Weights of a small GPT-style language model, trained from scratch on English Wikipedia: normalized queries and keys, 244M tokens.
MLP neurons of a small language model. Each row is named by its layer, matrix (gate and up: input weights) and neuron, and shows model dimensions 112-367. Each number is 500 + 50 x the weight over its row's rms, rounded and kept within 0 to 999. Numbers have three digits each. A neuron's up and down rows have the sign that makes its largest values positive.
Before each neuron's rows, "fires on" lists the tokens most often at its 100 highest values on Wikipedia text that the model never trained on.

fires on: " |", ";", " G", "ec", "ic", " of"
L3.gate740:598488476452514554520499533470551530530436428530579456489553558521497426551447511488418580442510430505517472541592397463517550501463588441573402515567431448468434433422508475611603499453495477490535504575409467462466440541524490520522489494533521585414508605510531451402576474504536531488424490438492512544395454487459495466591505441473521473451535457469543514479503472463518450502575494468442524514503571434536557550517523594560461482470542522502468454511496468564428429417508403452487577522545401409520484490510476450461575540475520576513445495559476450520509424518492512449411535472610541446546441490435510590500444538531520519551544532439513432428508494571405519445461421533440469552494482421466405530490564515501452500490522559522494431468535481481467444655446559
L3.up740:515464496570506464605524516538507499402469419420547462400551520542508524550484494519457445583495503490486501485509451453425412545499518502408463623385557462600506477408505509507486498495540453542581464576469479473401477511519470445515500469532519562523568518536450477524501527412362477457497497446540607611532494445440564473527521451495515541454487561534446420478622525402492469539489536504535572565569559497473533409485562522437461409525548494518504488498482521413474445544517550460469482449456550517469467470478442490432541588469538478527526418446533531476508466601567443426449435429463467544471504574552514529539490458466492485487499454438509493468593548389450527527559452564483470554543495524458512485477585486621547523452491505567478521527504413495511475599437496

fires on: " from", " In", " was", " off", " in", " on"
L3.gate568:470537431516518477508544468535426548403514522493531444518566474549455513465452466557499505480571458530472537551513503464410550547518484410433515519491567560421547535424451581424489472496539524434459522541506463475428535361589474514461519567599499471440419536496586482501411452491412477510436538451441428493549473430501522487509409519542458520496430418489533532384484423514533543646566512512504560401514522551411419457434529476492527511624484444529485625443524504536418515419496511408507454538503564488444444548499580476532470488453511453476556429450617454531379449559471531447433477464541438565506533535530436461509613493472531474491517524489493561550392489534553463474507518448465541486476411477491583612526516541502515511537483539479538521458521471499516553516559483
L3.up568:442509606429457487488521526542523537482463446501511568500523439577610526464491458477440421561524516509571574457471477512524537532422470496407474530523567501464455496571537491530635491515456517461402418492450536444493453481513499560540499481502522581452522566593434446483541492470612592490491576496494464575479516590491557506517402513515505549560462530541502468458551472459573466535505600630512439552558489529533525509414461586566498529504505557498506544531584514519581526520459484561445601426410493410513542500504478545543473434464489521458560519464544583530467552449489419492495425409533522387503459531438468476466580514544490460456438549488447526532552514513446432519475565365485610436497517498439493466510469514530551439546634517434458493522446571514473376511485511

fires on: " in", "\"", " at", " to", " on", " as"
L3.gate421:501515583513508485416461499572472430501549524459628496459571482537408555471527571495497518453468500543582449523518536434449534473519435415569398415558560532581545416428528502498427493527539450504570456600493523498523454472551423445547504552564542538477480408489517425526511431571510546465488476429475481526518557616436413483482465505470466428422464522502551561453488457462558465520470568511562539356499537441557482492498450474420474597532460474554502546567484470536423501388527506561555456583514489597544537514428616513415514479492521534524511454545589526530488409417472511478509457501563490503541426469535511520475511424517524450535361499505443487402504463476514575500541497527477579463478470483480530417490472538556518575481505481538499527505455527457533522578556582
L3.up421:435518357446449424516527561497520528439334411546397497421594580585540535559492472471538495504442536512530518467474493432488549538474540494446521555460573512521527529577465466535422528523581519596376568567467440526523432505540470509450502544663538470472491561425542389448556565558460471514476527522429617410589540554473526527477435531517491426568459526475479500519551415570467502482477485574523460532483510404498575450491519448447526514464577479511478524526578524475539421560484512523464510533442484460515559466605484463467440497504454511519512483478543470552531534482448514466508551428452471549451562459516480439511503583491539452531506490517522455487460539454511584553563592597492456513471405471583513589608502475508438493462634456381509601530596496459508492554516426

fires on: "al", "ial", "ative", "ic", "ical", " health"
L3.gate613:532408481548520478530435506502513537420415589429490493492455522551432507575469490533526460491628497513445434505516468450534528573492517483637479430511573486488557525529471524519517512497516474422508577495542568483489490491476451490498450456462505584483469462516520468544431530472393521556547565578492600533477471438433585552565417504533485534679505545526471389443447491496484517572476476439572528472521515378464416484514506515474388585457627461429504501436425462463518562456472513491512438490515607470457475596535565394428423467542498592405460508520459460541498564467508398500460460496479399462492520530521534386421529495530468477556555559512507502470542499433440481550453502421474485501488488478467600533495588599582482531456476482449610484409449514492550544600513410
L3.up613:506442539510505512523484483473555427417488519539429556536559452515472562473533431596496395564543516559500526474493553559589497419462614540502548513555489536449506466415534464564480529412495461474512536513509527491573442410451485501527408443490511552540457523402497420515579542495476429476453497428568493465555574577516606470535509563503553465604519486486532446419545574535485522524422507477511494520554551498481498542519472495448485572460573500483568538516510448478514504505438417458462464521475511402460465507532529511457554448419502595529406566487572532568645386429558355507532484478459416425501525438538524564480535404597514556485568463439358447473555502492494575532598534493542543545509434436520475513463474546536536510525533521527463467430469519614454516598526596

fires on: "et", "ret", " Kn", "tt", "ert", "omet"
L3.gate418:456604503419516465450484531534535564566466554547464540508477455571563377471433553471504433496472430601476530500504566540563585489485592460495536496494440497431510448539480467506513487521522405499549503491559547467502488456478590414572552487411548425525487453527459568491527510533572471525439536548498447476453484525316389493422451609601456501526566573507618461453605515473492553477558618528484474556495492440502519519495553465462544451573450400461476492466544507499470390447522389508551458593550482487537539519510513461492464445544466522504480501505511509394528535470449443598596589427441562504517490542478516615563443437518570533491566485490462427461436417516514471518459485467475540450499557567459463474419573518567573472557500545476517409466472565517482533558574449
L3.up418:539574542522531546522514484488446457409487549522638538501471542552542456517534503430511479533450512488526547531531372501457461484456532496415440606446561509493415442480402519415401556504599496502527565477526433443560447534499486446519497512431496480509461417541455474524545535515523466405486523386511485570508479493444446560444496533449570536453487445457530464438462561526571579403486444464470480524510490524573534442489503602547501538455500565565484515511466509477549414472585521517404475473478476419549498425498538537527481472479528509505462398509504416393502450417568535512458565579538534549463463462487461569522470554510495433516495547454560513446473530526571547499499546515392455446484516534538505519503488496549567482422523439525572460470493536499595483619469524

fires on: " set", "===", " f", "==", " named", "==P"
L3.gate22:472517584590556486402446552531556496452529504433438554547516531366551475471552515545491429414506500425582483508532429537529533567395427418546440488541537494554489494526458505520507444433420514422528510464401444483487447587542537537480561593439457528489451551621549535436499538451512492428471488408553482566479446468439558629489524561474521431497471497497481479540471474601464442535557615512498525413502453468475497532431548442467502485476483513592493546513519577477516460545449469516463472593596534538487543509524540543572365480486511556467544550535539495485497568494499498509534482510513575473479518492515548517472514514452535472520513485468518501513480386453562408506475497534513509497565509473410568447431485499473392494512529522587585488445542489485579538431570492
L3.up22:504492513473476534475596478497530470444439490527532485440451509482536432578489573456517473508498489484491538521494524515535544464465484436434533511504439501461572546461502537542621521609614561414503485551476540432433480476524447473521521594514540523577459472460531598507460457455523478496568521409465484511481559489382487534462464447565494550532465545386516444529554462522450448551566493527460409495514474476452586560572516457431507571541479462510557501509551567488470457541496483543478464462440601415479420599555462434572432475436454513478587421550501357525505482460548513541428489483390531452493507482522575560615512549413545557542490468542476515565458404463447486556575555516473437482514563465568532460590500517512425494435459472491522482466490528488420564608480497

fires on: " |", " ", " 15"
L3.gate496:558380416509576492497472500467580549506573488475532537495425496523522500498515427572481531496549486520530500505562522483451450503524516484501554445468504530430514483358583473533514600471523481449582512477523404510392620542536496589518532565530460569513578466463487469474582486483428483498525357592404473435463544476526537484507481430453467496328484558481461486506502550522495551566514437642556510481455495354425487454521514525554489416521471498525430506488530507546516499478466440403432424575527603518478552495484520569506435460477490514463461477512536535489449469428480535536524492453529460554511431503469577517570449523578526532530532521554435514558554477547497500525527443563478543529448497484504462513497432564604478452509488461551519487537497469543480526600518422
L3.up496:512422447428530519518475506496461443489552584514528569527461558558506474444524456543500451535549588440465453451483465520464516500427639486480559533469483540503463471540490446566607528545423453550530480484568450452442505548495391526511551468474523540548648522604483476489467567488479481534458479553448460554500497430473471461449468417477449518382495470469499503351531568466510514497489456585459529576476509424512544502472567505595428520607508527558550570491534529512448497536521473390557399472441496490495425477568454628486505551577580528475468550448409549444492484476541487424568575462615608510509462480497464504486472507523424579490439487544527517489470469538521487500452518512589598612513465482463483440502537523471492450568555474538466491540553478513514526494484464

fires on: " \"", "ic", " ob", "av", "ome"
L3.gate167:512538527472516527422504521528479524468505482509444518555574540550553543537364547549478503448518396415482554486448543462557510540509541449479494459527446540542590540498537479431562538467557551540472516538503575384453445530498483522453489499465533499444464502490539520523495400580526441457460532475500461533431490474473499577565481593455379539610482530428565475418560511501457507541570537483462424540504473521425504467434465533446509501529552526453537544448635459562415454475489519508550483491465550598574483456554525511486418540462540444552492543494527447457502520461519425440617572556588567479541539522464548562519606477488412576446459505540494527492390483487495469512450537568430482447441541507522551476494623544506390544438447548500551552456491491569487536420611569
L3.up167:471528454368436412552564428585498505447509544565457445570411557502510494580545490627487495486387491503456447529442465602532523501455477495476519614476425484486511544454514414496545484531513545434584436526522491491492519527378529442487484490512411583599416467448441551418542489491474464543506440444543579447574475440574547488505372629495511435492627524558539508559476486403542464459496538593491456466477472486468547465465468465534465475584446458536478563461530612471495584466527479443486544465561527523524478573564462497449426504545548455450510515540488460443565514464539452502501510479487543453501486543466526522480458576506533494541433555496368398487533484513499463519587586494474505400445409422471483572464527461477424477465502525544510549497440492457482484504379513

fires on: " |", " —;", "tt"
L3.gate253:441502462508406457494517457507495369485447554550516513502467481614530379539527460458509507509543551509521468545486559460434513536410517511512543458464478494437533510495553529580493551452440510496525507397589474441446406543573498574442471491415444465509475534465492522517624625471472422486442540498442469489433492508479459530475488522509458414422481566522565554465502496434533425481442505538541420482470475352513537475462470409508628526534497537437653503501510521505536504490499497410457446467534401515521443556397533461506451497425518426604548504485455617479519465500507655527526520470538566475582528457531512527478426474538590549479427500567553456481476561514507472454422516427540492456434534602410493472498541484505492472471491428490478475577410477507447540586447484
L3.up253:431571456501488417526540538484442469543478483394532561498473510501610526509539478474487526425544458491405439426492535464543524476501564566382501439417531464557563477488517524522507544487511430482467446504418469447532542506580536578506452441454456516410449512468503508416592422498472512528494413407423442577424503513465520509494568553507528468511528492540549477454414449496451537436529494511406569463421559502498483562496518538500457523536417514634463405534533511513501474525507414434518433430486426492506579514543448438491446531456493537463527468490472551512494566500501549450515452495613555422503535510435429572525501435580571470512535556440504494510498471545575461495528617509507458463426452495484506464423519429456465484453567568530530529451465496425546515566481498

fires on: "iz", " go", " produc", " writ", " Writ"
L3.gate73:522552456610539521490378421474557575544553489443588499481470561564472460466483445427411489499503527434616569488559492536554525517575527519540457513425532512456479485507485560383474545472516501435459424451605463431591477553485571638472559519531531453540537554523584474443473622487551511484492549570496529592449486530457567522485526566494489532534375482517487576496536466426497482495422452480471433441537558406496474451518520557487564519606488479475566560507454563552528626500459484460542545517450560525446583550490582460495497499503459490439439607427461443515423512601541440534488397484528477455532565598518496517517480536503401471568455496562539478431500488423448510559430473513490516509533582499468448466484511510507497482562456593468500429535452522448622546535529489
L3.up73:492413514415457478516563452518473456514456507559477486522557376472524578599545547524489459433600512508541424491521445515357502484466523494384450532507478562459519505435498467495486414476528536473460504570468558404445512476528515433533485492464543436459468465555598458425544510542491454381492526400533485505526553567413566532489515447478477540435506514500466512553472481538477508527516447500623565587377508470528490555518478435571458491495482509520533475529544468470507541487472520588517491491422470525467453505565541443500504465489420513465481490465478509443527563586467435469513537430462520519533419516429427557547491501603437496446463476514469585453488523556409564450475498551517499469533406550507534428582489432507510473542587448468492541580552488491547532462477529

fires on: "|", "===", "ode:", "==", " 4:"
L3.gate428:567475515584448537474475434530453457576390492485469502449579426433550525599489545467478480546455444537579502472501510525512508524488495398541497513533469555485460433467555547456545479533544507444544596472477453482497477532440448498443496552641502450463483455493579499476496457539511459530493472460416406503469424574432467521459566498523558412521553555492502480481516469527529470471521472507470442514444513519493500513498485473419491501533478526434499406541478502497440483446506580484444506457509610413496520512419400534513511426425546478484569514613516553501415468494505534536496586501453465531500598495456548487524545484534503548542494523485413461656520449437511482520452528514497523550515483557424490550495412521561371612523585596553542493439422467444563492507508546
L3.up428:548513420461552503570469495551496555469495460411500578437576468556524537551482524505557500559516492445523588486519472496467439497480501461527427524546519458432518477588416444504461488548465530531530562515480511462498526510512475481610554553449438473432441448547500527454458455510558529460562449473474471462504444470483429490438483495402498425518458435500533421503528442436537367500451428437457374494559503530421475524436519512424506545572552477404484428383425564449449534421424550589445460463460570528566587545427463576489580482490539476551543473539532496496508447583587490523421563559483523446525547464444521543489544507399547545562343495389495529579439502458489433553548506459488410456447433567543426477493498579578500574447561544454586471452527467435446474518531458

fires on: " a", "\n", "ist", "mer", "-"
L3.gate757:487457457426477542497527448512512581530477487463549552487509610442536526500491499397528479534458514527424437514451561498533408471487485522488525413473529522496473435515610514522546584437537532612590484415441596426504528564515456423489562534478517538493554577589563469473417473607512628528566561580529536484525412487552575512549571537502495490460455582442431532479527451458506533476488494596554498470565424383494498493430515654522452462511426561462539553541431496547542457477615566494469533530527527466398545469548559527475428494461554485563463518558524476534533480469586534472452502459517467562464515512418594518496418522545486541550530536410486563466472453499569423509427514559526549526483596491455500481469337480419505484501446444488395522537448476535538530534509475
L3.up757:512487464638517553478550445531398456416516575415483543520529511458540495512506496552480493575514487481511478449432539580552464477586497458511501521518440512535530425472493417468573446589530586434540442551492514528509537513457554471532480506498427543520561494619556487442526593457513476425382583494515604604432598525505406449519546534501532559445467508404475415536543518510451460499554549507464543476453626474514545552474528430483515502521465506459539531452488515522501513489455516451579483483511526567541401499593479402542501499520397451519530447448548467459578493477404516438468421487546469568478549525542485515469521468388527508513516499375544430528441548425505547526495495513549501564468513525485436557479557438525504518437491516494589481613443508470532476510485523